Weights of a small transformer language model.
Size: 12 layers, 3 heads of 64, vocabulary 8192, 8.47M parameters.
Architecture: LayerNorm before each block, untied embeddings.
Training: a variant of Muon for these matrices, 164M tokens.
MLP neurons of a small language model. Each row is named by its layer, matrix (up: input weights; down: output weights) and neuron, and shows model dimensions 32-159. Each number is 50 + 10 x the weight over its row's rms, rounded and kept within 0 to 99.
Before each neuron's rows, "fires before" lists the tokens most often just after its 100 highest values on Wikipedia text that the model never trained on.

fires before: "\n", "---|---|---|---|", ":", "ki"
L2.up45:45 64 53 46 33 53 53 38 41 46 45 34 52 53 64 46 53 49 34 38 45 32 55 42 51 62 39 58 43 49 25 48 52 53 29 55 48 58 58 60 49 49 51 46 53 50 51 50 35 68 58 52 41 55 50 35 62 45 53 40 67 38 46 37 38 40 66 46 43 49 84 48 45 46 58 76 52 50 46 49 46 48 52 39 49 63 38 41 64 44 45 41 62 39 52 37 56 54 52 35 60 48 54 51 58 37 55 35 60 55 53 42 73 41 49 53 42 49 58 52 49 54 40 53 51 55 62 63
L2.down45:39 60 40 55 58 52 56 68 36 51 58 39 41 46 57 51 43 68 40 42 48 50 57 32 65 47 54 69 51 53 37 52 65 47 52 47 78 51 50 70 51 52 40 50 70 60 46 59 39 59 53 40 55 46 65 56 48 35 25 46 53 53 55 46 52 51 49 32 37 42 76 65 32 45 34 54 54 34 38 47 63 67 44 48 61 56 50 48 57 38 42 32 52 44 36 62 64 61 44 44 65 43 55 55 46 61 42 41 49 53 34 41 60 51 36 53 63 62 52 47 69 61 56 44 29 53 38 69

fires before: " |", ".", "0", ":", "2"
L5.up266:43 66 43 61 40 49 43 39 51 58 49 58 36 44 46 65 51 39 27 59 58 55 49 45 37 61 36 57 37 48 58 43 67 48 66 53 51 63 46 51 66 51 37 47 55 50 47 60 29 47 61 72 58 48 50 47 44 46 51 55 61 33 29 52 53 41 44 26 53 50 64 49 39 40 56 61 40 32 55 41 58 52 43 51 54 37 66 50 45 47 50 64 33 44 41 51 49 61 69 52 53 61 54 50 59 62 69 50 50 51 62 59 49 48 50 47 48 77 33 51 54 38 29 50 45 58 45 27
L5.down266:52 43 45 26 44 49 57 70 50 48 42 49 46 57 40 33 53 39 70 68 63 47 37 55 46 62 43 46 61 65 39 45 61 68 56 64 65 56 60 55 47 60 56 40 59 54 38 50 53 64 52 53 52 32 55 41 54 46 49 59 54 57 57 55 47 46 59 45 36 44 47 57 64 43 55 43 69 50 60 38 52 47 52 45 55 50 53 52 49 29 63 50 43 62 48 52 60 51 41 50 33 41 31 59 36 73 67 36 58 60 53 31 48 41 49 44 55 37 39 49 71 63 51 40 49 39 69 60

fires before: "\n", " the"
L5.up644:62 43 49 45 40 41 31 50 73 23 30 54 57 58 66 53 40 66 55 60 42 47 58 48 41 43 56 37 43 61 59 61 47 68 60 47 32 44 49 52 46 36 44 46 57 63 45 52 40 56 62 31 53 44 46 54 59 53 40 56 52 53 29 46 35 56 36 64 50 61 47 56 56 57 44 47 58 54 51 53 53 42 44 58 44 49 48 35 52 56 50 57 62 52 56 27 49 52 71 38 61 55 64 43 55 38 55 59 69 55 40 27 45 43 68 54 61 57 45 45 62 50 61 45 44 34 50 72
L5.down644:42 78 56 66 77 63 67 55 38 70 29 43 56 77 54 51 64 40 65 52 48 71 47 52 44 62 46 44 28 38 50 41 50 44 55 49 44 55 43 46 57 61 39 51 56 58 51 68 53 42 63 40 49 55 52 40 55 43 72 52 48 53 47 54 62 43 48 40 54 36 35 51 36 44 56 43 55 46 43 55 45 48 54 51 34 37 36 46 73 44 46 62 58 45 53 43 42 49 52 36 49 56 47 35 38 48 74 51 48 40 43 45 67 43 36 60 53 41 42 26 38 42 43 52 39 62 47 54

fires before: "\n", "s"
L5.up148:41 65 54 39 45 59 41 69 56 44 39 31 42 40 36 57 46 55 50 47 67 53 58 48 46 60 39 54 50 52 53 56 46 58 51 45 55 42 52 44 51 56 57 47 56 26 50 46 33 57 74 49 57 51 46 46 38 64 39 79 60 74 53 54 45 50 48 59 29 36 49 31 56 45 48 56 52 52 33 51 60 38 42 60 48 52 39 49 56 47 40 58 58 55 85 59 50 45 75 44 47 48 51 47 43 33 54 54 55 44 58 32 32 48 49 59 54 73 33 55 45 65 33 40 50 56 44 41
L5.down148:49 58 57 50 60 49 64 48 37 49 40 62 67 58 62 50 43 51 61 47 32 54 44 43 50 45 54 38 34 58 62 36 51 51 53 56 56 65 54 49 37 41 38 39 42 57 39 47 53 39 51 49 48 50 49 54 36 63 45 37 52 54 39 56 46 60 69 35 70 57 47 34 46 58 55 45 56 67 63 54 39 50 45 55 54 34 45 43 69 51 45 58 64 49 58 35 50 32 37 43 41 55 45 35 35 64 44 52 50 45 42 59 62 54 35 55 58 61 71 47 33 45 63 50 46 45 51 60

fires before: "0", "1", "2", "3", "4", "6"
L9.up270:46 30 48 49 58 42 54 56 46 30 41 53 37 39 57 55 45 64 47 58 41 33 56 29 55 35 64 42 46 49 68 53 60 51 51 52 38 40 47 47 65 60 57 51 48 59 60 46 42 48 68 35 69 71 41 42 50 40 35 55 75 47 70 55 47 46 51 40 66 50 61 52 54 62 64 35 47 51 55 58 39 60 53 61 36 35 45 55 56 41 56 38 53 46 38 61 36 36 40 56 42 42 59 39 52 48 45 47 66 52 37 49 47 64 39 35 33 51 59 33 49 41 42 37 42 62 40 58
L9.down270:62 60 49 40 50 52 60 55 41 61 50 39 48 57 47 55 66 52 58 41 60 23 62 54 51 45 39 68 47 32 63 50 58 48 35 50 48 45 58 33 40 48 52 30 46 51 63 61 42 69 56 36 37 36 36 42 49 44 74 26 47 42 39 62 60 52 23 55 52 45 51 50 51 73 58 43 64 58 65 35 68 47 46 57 50 37 54 41 42 29 47 45 53 56 47 50 45 50 66 46 58 51 54 47 41 48 37 59 43 44 60 33 40 48 46 51 54 51 47 52 48 42 63 52 51 55 58 56

fires before: " |", " States", "%", "iff", " "
L4.up587:54 54 54 56 51 69 62 52 45 44 54 54 68 51 58 67 31 60 44 61 48 46 49 66 45 71 45 45 48 53 61 47 64 49 56 49 40 49 53 41 48 45 45 38 60 52 59 33 50 42 52 45 62 50 49 46 61 57 44 40 30 48 62 45 59 49 48 59 50 56 66 31 38 52 59 50 54 49 38 38 44 67 77 49 43 50 59 38 60 57 71 45 43 43 55 59 40 46 38 44 26 56 40 55 47 39 53 38 63 54 54 43 52 58 49 48 45 44 50 50 47 43 58 50 64 30 47 38
L4.down587:49 49 49 49 58 49 44 36 42 54 32 64 60 50 52 34 48 44 52 62 32 60 40 48 46 38 34 45 40 44 31 50 40 43 48 49 37 31 66 58 51 62 41 58 46 49 28 59 51 45 42 49 58 51 48 41 57 45 36 42 51 53 45 64 39 42 58 43 57 34 69 59 52 53 50 50 49 40 56 42 38 49 45 62 55 55 67 62 40 57 48 62 59 71 56 40 48 45 27 72 55 51 49 47 55 31 35 56 54 60 33 40 59 46 59 51 64 56 58 50 54 53 54 54 58 34 69 47

fires before: "3", "4", "0", "er", "z"
L9.up608:68 34 58 51 62 42 39 45 44 51 44 71 32 53 32 48 50 54 42 47 60 53 57 39 32 42 46 39 66 61 52 35 40 72 49 55 54 39 52 41 42 53 38 52 51 60 51 52 49 59 36 28 55 47 55 41 54 49 61 47 57 59 47 47 43 77 67 49 58 56 36 44 38 47 44 45 61 55 51 42 55 55 46 41 52 50 50 54 53 30 49 64 49 58 32 48 54 53 44 58 46 57 42 69 39 50 50 49 48 28 47 43 56 48 37 31 53 46 46 56 54 34 75 49 31 59 56 42
L9.down608:60 30 66 51 45 40 57 43 66 53 44 51 53 55 39 30 41 61 33 46 44 60 60 53 36 52 48 61 60 37 45 56 36 54 34 48 47 48 66 26 68 74 51 30 48 60 43 66 50 61 40 36 45 44 55 38 46 45 52 47 50 49 60 63 47 46 55 39 60 58 47 43 32 41 46 37 55 56 42 52 63 58 45 59 63 47 52 47 62 40 56 37 56 48 46 65 59 65 57 49 31 38 62 42 40 51 56 68 38 35 57 50 63 47 44 53 41 65 55 55 60 55 33 65 56 43 60 55

fires before: "1", "2", "0", " =="
L4.up606:63 49 61 59 43 39 36 43 44 44 48 59 53 41 47 39 44 57 45 54 75 51 53 43 49 54 61 44 43 43 45 49 67 37 33 47 51 39 54 55 52 46 46 44 70 59 60 56 37 43 56 53 46 34 62 45 52 54 60 45 54 41 32 26 78 30 61 53 51 53 49 48 51 52 53 58 48 70 53 38 44 62 50 53 57 43 49 51 67 50 29 54 37 40 39 57 37 40 53 43 61 63 56 48 52 38 60 39 40 50 57 42 51 48 60 46 53 39 49 53 61 31 32 48 36 37 75 61
L4.down606:52 59 60 40 45 53 45 52 28 41 39 49 40 40 38 54 64 57 59 82 51 41 44 60 44 59 60 56 30 53 55 58 38 42 38 54 57 46 51 65 52 62 48 50 61 47 50 62 30 51 28 61 49 23 53 56 46 64 50 49 62 46 35 37 56 42 44 58 43 57 47 54 66 45 58 51 58 48 69 44 56 44 49 56 48 56 42 55 57 58 48 58 63 49 42 62 41 48 43 62 30 54 45 35 45 50 57 31 41 59 66 51 40 44 65 35 45 44 37 52 49 55 59 49 41 45 60 53

fires before: "\n", " The", " It", " ", " In"
L4.up403:44 67 47 66 51 56 67 42 57 47 43 46 44 68 58 43 42 68 66 65 44 38 60 34 31 44 30 42 42 56 47 56 44 51 50 43 34 51 50 44 50 56 61 36 46 57 53 49 41 61 57 50 38 56 42 53 57 59 52 44 49 54 63 47 67 49 39 39 44 53 46 51 59 63 28 46 36 36 53 60 59 56 51 38 48 36 41 49 57 53 61 70 49 54 53 45 68 54 49 51 67 64 38 38 43 61 39 41 45 52 56 46 55 49 48 43 62 76 52 50 44 71 56 49 44 66 50 71
L4.down403:45 44 40 36 69 54 69 58 44 49 39 49 49 48 60 46 62 50 68 58 50 57 46 40 47 54 36 48 52 51 41 40 47 54 53 61 54 57 52 57 32 62 56 64 52 56 52 62 53 41 63 47 53 59 43 39 62 62 50 44 64 46 37 61 46 55 53 48 60 56 23 63 46 57 53 51 60 34 51 49 38 32 54 59 36 54 58 40 64 54 52 49 59 30 54 51 61 47 56 45 42 44 43 43 54 53 56 66 37 54 41 38 68 49 42 66 35 70 29 33 48 47 41 64 35 49 55 43

fires before: "1", "2", "0", "ha"
L9.up41:55 46 65 48 43 65 34 42 26 37 55 42 47 60 43 45 54 39 67 58 55 46 37 43 61 69 45 51 53 56 50 60 50 43 47 35 51 43 53 32 60 52 32 43 59 51 61 38 49 37 31 67 44 51 64 43 53 46 64 37 36 33 69 68 55 55 61 48 49 72 47 66 28 51 55 72 46 61 43 58 66 50 34 40 43 43 41 42 58 50 60 60 42 47 41 58 56 34 54 55 47 59 66 54 63 51 58 28 58 57 56 50 35 43 38 39 47 66 43 56 49 42 38 25 60 48 57 64
L9.down41:53 31 39 41 48 43 34 46 28 62 59 35 49 45 43 42 43 46 49 55 53 27 44 33 35 55 47 70 54 39 52 61 51 57 55 59 63 51 39 63 38 35 43 68 37 46 60 46 39 57 51 48 50 39 48 67 55 63 52 37 74 48 38 37 46 52 56 65 62 71 53 64 49 46 37 63 55 40 55 47 55 48 57 58 70 50 52 62 39 37 48 59 56 67 38 61 43 47 44 44 46 55 41 46 42 38 59 36 51 44 59 52 55 39 71 57 47 40 51 58 70 39 35 31 60 61 67 58

fires before: "3", "2", "1", "8", "0", "5"
L8.up544:46 37 63 50 53 41 46 56 27 24 31 44 37 51 45 34 28 45 44 30 52 47 50 56 40 41 44 56 44 74 51 58 45 51 36 60 36 81 46 45 51 62 48 55 55 61 47 47 45 48 43 42 40 36 45 48 40 46 54 52 45 50 41 34 54 51 56 67 56 57 49 51 55 50 57 49 67 64 40 51 47 53 57 43 41 53 49 48 42 29 37 44 44 46 52 45 58 52 58 41 50 57 49 50 60 55 58 50 48 44 45 53 43 62 53 34 42 41 53 37 59 59 49 57 43 54 38 56
L8.down544:56 48 66 46 36 50 50 66 39 40 42 56 35 52 42 46 38 46 42 41 49 57 44 30 51 41 44 62 65 52 47 67 27 42 52 45 44 56 55 57 42 43 46 57 60 50 60 55 55 45 42 49 39 47 63 32 34 31 42 49 51 66 52 49 62 54 46 32 39 63 54 41 57 48 49 56 53 64 43 41 46 61 46 55 45 46 54 57 47 53 43 37 58 64 44 59 39 58 35 62 21 59 40 63 55 46 32 55 43 46 52 58 44 46 50 59 52 36 59 55 72 45 62 66 54 41 41 50

fires before: " |", "\n"
L2.up591:34 63 48 54 30 29 14 41 48 37 56 43 59 80 50 39 60 61 48 39 55 50 63 50 57 76 39 55 33 48 52 54 39 54 58 35 70 55 51 46 42 42 53 54 45 33 67 53 48 55 48 54 56 57 51 41 50 65 38 72 52 49 42 45 61 54 53 69 52 55 60 42 50 54 24 52 39 56 56 35 52 56 52 43 39 50 47 42 50 43 41 63 54 24 60 71 40 43 59 52 47 34 62 65 32 68 68 53 58 58 52 59 65 56 52 37 39 42 51 60 57 45 51 36 46 39 58 45
L2.down591:31 52 50 51 48 53 53 57 47 34 57 46 51 51 58 44 46 42 41 52 38 51 40 50 43 55 56 45 58 58 26 44 47 65 55 47 66 49 65 53 50 55 42 71 46 53 48 52 61 54 40 46 56 39 45 42 58 59 30 50 58 34 36 64 55 43 56 57 45 51 65 57 52 32 49 58 40 42 57 55 37 52 45 51 39 53 53 45 36 41 61 62 43 58 43 59 42 52 47 63 63 38 64 70 44 58 56 52 53 53 34 33 66 58 27 52 49 37 38 61 45 60 39 48 59 32 47 62

fires before: "1", "2", "0", " "
L9.up359:59 58 36 53 47 50 35 49 27 45 61 63 50 50 48 63 48 66 45 42 61 51 48 41 54 58 52 61 47 65 49 56 49 45 35 63 42 41 45 59 51 54 44 36 59 45 59 69 43 45 51 45 51 65 59 63 66 60 50 47 40 31 55 68 37 64 59 71 38 64 64 75 50 45 53 57 57 63 48 40 39 52 41 56 49 61 39 54 73 55 49 43 73 65 49 51 47 39 56 54 38 40 62 56 64 41 58 48 31 54 57 41 38 59 53 47 35 63 27 60 54 50 53 44 43 59 59 44
L9.down359:54 52 62 52 41 35 57 53 38 45 51 51 51 42 47 40 56 69 44 37 44 56 49 38 51 66 47 55 58 52 56 59 60 54 53 48 74 33 46 60 43 61 35 46 43 56 55 46 33 43 39 53 52 53 57 51 50 44 55 44 52 31 34 43 48 44 55 60 56 63 66 61 61 51 51 42 52 54 56 68 38 49 68 47 41 58 62 43 56 69 41 53 61 46 31 77 62 40 45 55 54 62 40 51 46 47 49 23 48 62 59 36 42 56 43 49 43 28 40 65 42 37 31 43 51 48 51 63

fires before: "2", "1", "0"
L9.up260:63 69 58 44 44 38 37 27 45 35 62 51 47 62 41 63 62 56 62 54 38 31 47 35 47 56 60 46 56 39 49 59 52 38 63 48 59 31 58 57 45 44 51 51 62 59 54 48 52 33 41 71 45 56 66 58 59 41 53 51 35 67 30 42 47 48 46 53 49 46 52 53 55 40 46 58 37 51 67 29 39 46 54 56 43 71 44 38 35 35 48 48 48 62 41 57 52 39 56 57 36 40 48 49 47 49 55 60 35 49 61 59 40 49 63 53 30 50 47 45 55 55 43 58 65 48 59 66
L9.down260:54 46 40 48 54 50 48 54 47 57 47 37 29 57 56 54 59 56 48 34 61 49 12 43 36 68 34 45 56 56 58 44 67 44 63 53 54 31 42 46 59 59 35 31 45 48 40 29 45 36 52 45 40 39 54 41 48 58 62 41 58 40 62 35 46 39 45 55 69 48 72 55 51 62 50 37 47 50 46 44 62 48 62 59 53 47 53 60 51 37 44 48 59 36 45 59 60 46 38 37 61 51 38 55 62 54 77 57 42 62 58 43 65 55 49 73 48 35 45 53 57 53 44 54 58 52 59 59

fires before: "s", " "
L5.up83:51 52 46 61 65 40 48 58 39 48 48 55 46 57 53 58 62 52 46 54 49 57 34 57 48 25 45 59 44 69 47 43 35 58 56 49 56 56 52 39 52 53 61 60 55 53 57 55 64 65 37 58 48 49 44 48 42 34 61 60 52 35 40 36 42 62 50 42 28 35 56 56 47 53 46 46 58 57 78 57 66 48 49 55 56 36 46 62 52 57 47 45 65 55 29 34 63 35 56 53 65 54 51 48 45 59 56 36 47 39 54 61 32 45 40 41 61 50 39 70 50 26 41 46 42 57 51 42
L5.down83:57 39 69 56 40 35 49 33 89 56 62 41 55 49 50 32 54 27 44 61 50 52 52 38 54 77 47 42 38 48 30 55 52 42 35 38 41 53 40 51 60 50 62 59 48 48 42 37 68 51 57 33 29 43 57 46 38 57 39 53 56 59 56 64 44 33 43 50 60 57 48 49 33 62 48 48 43 52 51 47 56 47 56 39 55 59 60 51 45 43 51 52 50 48 38 58 53 53 38 74 32 52 59 53 59 48 46 64 61 53 33 53 53 46 51 53 64 45 68 33 49 50 41 39 48 34 32 49

fires before: "3", "2", "0", "5", "1"
L9.up612:62 44 52 36 47 65 63 58 27 53 58 49 38 47 35 58 45 49 55 45 64 69 48 50 37 62 54 51 60 56 50 47 51 54 29 47 45 61 66 55 37 59 32 51 46 48 39 48 56 67 45 58 41 57 67 51 41 43 48 58 57 47 52 60 47 46 49 59 31 51 51 68 53 48 30 44 63 36 51 40 45 65 54 53 22 55 56 27 54 36 48 23 62 55 57 52 34 52 48 54 38 45 46 53 50 35 60 45 51 41 60 48 58 34 42 34 39 45 43 57 64 39 45 61 57 47 47 36
L9.down612:48 65 61 51 46 44 66 84 53 54 46 41 41 64 45 55 52 64 56 34 42 41 49 65 48 41 54 53 49 59 51 41 39 53 60 56 47 50 37 57 37 57 57 55 57 48 65 31 40 58 24 42 47 48 36 60 54 54 52 65 30 53 40 61 56 50 48 37 46 38 58 60 45 54 66 32 40 59 33 43 52 76 52 51 50 45 49 54 48 66 49 36 64 42 46 64 51 59 68 59 44 53 45 58 40 53 68 44 42 41 29 58 54 47 62 55 60 35 45 53 49 47 45 69 54 31 55 56

fires before: "0", "7", "5", "1", "6", "3"
L8.up145:47 48 48 58 52 51 51 45 51 51 47 40 23 55 42 46 58 67 27 36 31 60 33 49 53 47 52 49 43 50 39 65 41 65 51 45 58 59 65 54 41 46 60 31 48 50 60 48 65 65 57 53 66 57 50 51 57 44 72 52 63 69 41 43 39 33 44 60 67 63 44 59 53 58 54 49 69 35 41 45 36 49 66 50 22 61 32 45 51 41 58 26 48 36 54 60 51 53 44 42 50 52 42 59 52 48 40 40 37 52 52 44 48 53 56 31 61 43 37 32 59 47 63 61 69 34 40 51
L8.down145:43 41 57 44 50 62 56 50 55 54 40 46 49 61 56 66 43 62 61 49 56 60 44 55 42 60 56 51 81 57 32 41 53 60 43 47 50 49 63 55 52 52 43 52 34 45 45 42 48 49 74 41 61 47 46 54 51 58 39 49 55 58 36 48 43 68 46 51 36 58 63 53 62 46 45 37 37 47 44 30 31 68 58 55 55 42 50 41 36 55 45 20 43 44 29 44 48 59 56 61 39 49 59 44 37 51 64 46 37 39 66 58 53 57 57 43 60 52 46 41 59 49 42 53 51 39 28 40

fires before: " |", ";", "–", ")"
L5.up243:41 32 58 59 47 50 70 54 39 43 38 38 66 48 37 45 61 55 35 51 54 39 41 65 47 47 61 46 51 59 51 48 24 57 52 46 38 38 38 45 57 37 61 55 49 65 71 74 62 58 54 62 59 43 57 33 47 40 35 49 48 55 57 46 51 52 64 50 60 66 65 53 39 41 48 57 46 71 64 55 71 51 48 35 50 58 53 49 45 47 53 55 43 36 46 62 37 43 35 36 43 29 59 52 47 48 58 55 34 61 58 45 62 62 55 45 53 43 26 56 42 52 47 41 50 47 61 40
L5.down243:56 60 55 54 57 60 22 57 44 45 38 44 47 49 66 37 49 49 48 41 50 44 45 63 63 56 66 55 34 40 50 53 54 40 42 43 69 44 53 47 61 47 41 55 32 46 52 42 43 59 63 43 45 32 41 47 61 38 38 37 36 51 53 57 47 32 28 48 56 66 71 64 49 46 47 48 55 60 30 57 69 57 63 47 37 45 68 43 49 36 42 65 56 36 49 62 52 52 48 61 57 37 52 54 63 52 52 53 52 50 65 59 36 48 52 45 46 25 32 60 52 57 71 21 41 43 73 49

fires before: "9", "5", "4", "6", "1", "0"
L9.up426:45 34 42 40 53 56 59 52 46 57 54 52 37 57 42 48 63 65 45 20 47 60 45 27 59 41 32 44 53 56 64 51 52 46 59 62 51 67 41 58 58 43 53 56 50 43 55 45 51 54 59 40 71 57 45 50 38 51 41 45 52 65 70 40 46 67 59 55 54 37 42 61 47 51 57 32 67 56 44 51 42 40 39 50 64 59 49 52 42 59 55 39 41 47 62 43 41 62 47 57 37 52 67 41 51 56 35 58 44 50 62 51 58 46 50 39 43 55 35 51 56 42 63 47 61 53 33 46
L9.down426:53 74 52 47 47 54 55 28 41 56 27 64 50 46 54 47 38 42 60 51 55 46 48 49 50 53 47 58 59 62 47 32 48 41 44 47 39 43 44 45 55 58 59 56 41 57 61 47 33 58 65 36 51 71 54 53 38 45 64 51 53 49 62 33 53 47 34 43 64 47 42 57 63 56 48 47 56 49 30 49 59 49 55 53 68 41 27 57 40 45 56 50 52 57 52 67 58 51 46 51 36 49 61 57 41 64 48 34 53 52 67 53 32 49 27 63 51 37 43 61 43 60 54 60 55 62 52 26

fires before: " |", "°", "\n", ")", "6"
L8.up151:46 48 46 47 50 43 57 35 60 49 26 39 54 57 36 58 54 64 53 57 56 47 41 73 47 38 69 41 40 57 54 39 35 52 60 45 45 56 68 40 44 68 63 53 63 43 55 64 42 43 59 54 31 62 51 47 51 49 57 55 55 58 45 61 40 49 52 55 49 54 52 50 52 44 45 52 44 49 45 57 35 49 59 64 69 33 40 60 53 56 42 36 51 58 45 44 63 55 55 37 32 55 72 48 47 66 43 43 63 54 44 50 59 48 56 42 22 49 33 43 41 52 53 48 53 32 48 53
L8.down151:47 59 51 56 58 45 39 36 49 43 30 36 64 54 63 58 52 40 51 64 56 57 45 52 40 57 54 61 53 31 45 23 53 37 59 48 32 53 55 50 47 47 52 58 75 44 50 49 43 59 57 49 52 54 37 58 61 44 76 42 53 49 47 58 53 37 45 37 51 40 64 58 47 60 60 59 47 39 49 35 41 56 62 52 62 50 46 59 48 32 46 62 47 45 45 51 41 52 51 34 50 46 56 34 62 64 58 42 59 58 49 64 48 30 47 41 48 55 37 50 56 59 46 46 45 59 64 51

fires before: "0", "2", "1", "3", "5", "4"
L9.up99:78 34 61 46 36 54 48 68 52 55 29 52 38 43 44 66 52 39 50 46 42 44 56 60 50 38 60 53 46 39 33 45 49 55 45 74 38 59 43 54 54 49 48 48 62 38 28 39 44 38 47 38 57 39 55 55 38 66 43 29 54 47 43 68 39 50 63 48 50 48 48 57 68 58 50 40 59 55 40 38 28 52 47 63 51 52 54 48 44 39 51 44 34 59 25 55 48 57 54 64 43 57 47 38 54 33 57 56 65 39 36 44 47 44 46 42 61 52 60 58 56 49 52 63 56 54 40 40
L9.down99:49 42 52 34 55 42 46 77 59 53 42 32 47 54 63 34 49 43 58 56 37 39 55 48 49 50 59 44 45 64 47 53 52 59 62 61 53 47 45 43 51 57 61 52 56 59 34 41 58 48 30 41 42 46 57 50 43 41 67 47 44 47 50 57 48 63 50 45 54 49 52 38 36 43 63 52 76 59 48 48 48 60 41 56 34 54 44 47 55 56 71 54 34 58 48 64 34 63 34 65 31 66 42 61 50 49 43 46 43 41 39 42 46 68 26 44 38 42 65 57 58 64 48 61 45 72 54 45

fires before: " ", "S"
L5.up562:50 50 63 62 45 35 49 58 29 47 54 44 48 51 48 64 48 45 49 58 59 62 43 44 58 48 50 43 56 57 48 60 56 51 47 58 64 67 43 53 35 63 40 53 64 54 71 61 52 69 39 45 36 49 57 39 66 47 62 59 41 37 37 32 49 47 56 43 43 49 62 49 57 53 28 44 67 49 38 48 40 44 44 41 41 47 39 60 50 39 46 36 57 75 42 41 51 67 53 32 33 57 39 54 63 55 53 47 61 44 32 55 53 38 59 45 50 52 54 49 51 43 49 52 59 39 49 41
L5.down562:62 26 57 62 56 37 43 66 46 65 69 48 52 47 46 57 40 62 34 54 14 55 52 43 62 63 34 35 36 48 48 57 46 35 62 50 41 44 32 49 36 44 80 35 38 52 48 48 34 45 58 44 47 41 63 56 65 62 50 56 50 57 55 52 58 44 43 58 77 49 63 45 35 50 45 55 49 41 57 49 49 54 56 46 52 57 58 43 38 63 46 44 47 57 72 45 44 53 47 36 53 51 58 45 53 40 50 48 35 64 44 50 46 39 54 53 40 47 45 62 55 48 43 66 32 49 38 26

fires before: " |", "1", "0", "9", "8", "7"
L9.up672:53 47 54 33 60 31 58 52 29 37 48 50 54 44 56 29 63 41 59 39 40 63 56 47 26 57 41 58 40 57 48 57 62 44 54 47 35 49 42 37 50 52 71 57 56 44 45 59 47 59 50 46 50 35 59 60 44 58 51 36 85 63 39 50 50 37 46 60 58 52 53 52 43 44 52 46 53 41 56 56 51 55 43 67 48 49 48 62 61 43 50 59 33 51 58 50 36 68 70 42 52 48 43 58 58 60 53 45 50 56 69 59 42 45 63 46 59 41 40 37 57 42 54 54 54 48 36 51
L9.down672:59 41 50 40 57 67 36 45 49 40 42 41 55 55 44 61 50 46 59 66 38 54 39 58 51 46 60 53 49 43 49 37 45 41 39 42 44 43 67 48 46 52 45 37 63 61 46 47 40 41 52 59 31 67 56 53 50 45 27 67 54 56 41 36 43 53 51 61 49 62 34 40 57 33 42 51 37 52 48 52 40 53 67 62 54 50 49 62 58 50 68 46 35 38 53 60 48 54 65 74 54 61 41 55 50 57 56 41 44 61 49 41 53 43 35 53 39 24 42 38 54 79 46 62 55 38 59 51

fires before: "\n", "---|---|---|---|", ",", "==", " =="
L5.up164:43 51 33 55 58 41 48 50 32 47 36 48 34 62 54 58 56 52 52 45 51 52 44 41 55 49 43 44 52 49 46 41 58 54 52 51 49 50 51 45 42 34 58 39 59 47 58 49 34 62 74 34 47 60 46 42 72 53 53 39 69 49 28 35 36 33 45 48 48 54 47 38 33 54 53 64 48 54 57 49 38 45 56 63 53 40 52 45 65 45 30 51 47 57 67 53 64 57 66 51 56 36 53 57 65 30 44 60 67 30 59 38 55 51 63 56 46 44 48 59 61 48 41 45 46 36 50 59
L5.down164:45 34 38 48 54 68 49 33 43 52 61 50 52 52 55 47 49 76 61 69 58 35 51 50 36 61 62 34 36 44 51 50 51 51 37 44 68 51 56 56 58 72 44 38 49 63 59 63 54 36 44 42 76 58 49 48 40 49 40 45 52 54 31 57 36 36 48 29 52 30 68 41 44 54 54 56 32 31 47 55 59 57 56 57 42 33 50 55 58 36 77 39 54 35 39 57 57 62 62 47 59 53 32 59 43 55 50 41 54 44 48 54 65 56 31 39 46 59 42 39 54 68 46 64 52 38 45 50

fires before: "0", "2", "7", "6", "5", "9"
L9.up103:61 54 55 18 34 56 52 55 51 59 44 38 34 46 47 59 84 42 67 50 45 45 42 57 41 49 45 66 49 47 53 46 58 34 49 63 51 46 64 51 34 70 56 52 50 32 39 59 46 39 48 38 40 40 51 42 40 44 43 42 47 66 52 60 61 52 55 35 46 46 44 61 56 45 43 39 63 46 71 49 48 62 48 63 40 49 50 47 76 49 65 39 49 56 48 60 48 49 66 66 42 46 54 46 54 41 39 52 53 40 38 44 27 56 54 47 56 38 34 61 57 51 59 63 70 70 54 41
L9.down103:42 80 41 44 59 43 51 43 59 35 49 49 60 54 67 37 38 56 53 54 47 56 50 42 43 57 57 35 51 71 40 48 55 67 54 50 55 58 50 49 43 48 49 36 52 58 48 15 51 72 57 57 50 61 36 39 48 36 42 59 51 42 47 56 43 44 57 62 45 63 53 45 41 64 60 62 54 53 34 42 44 50 61 51 58 51 50 39 52 47 44 33 47 49 42 82 47 60 50 70 37 37 55 50 54 48 57 59 55 56 41 58 56 52 33 37 58 45 53 35 52 41 52 55 47 57 76 38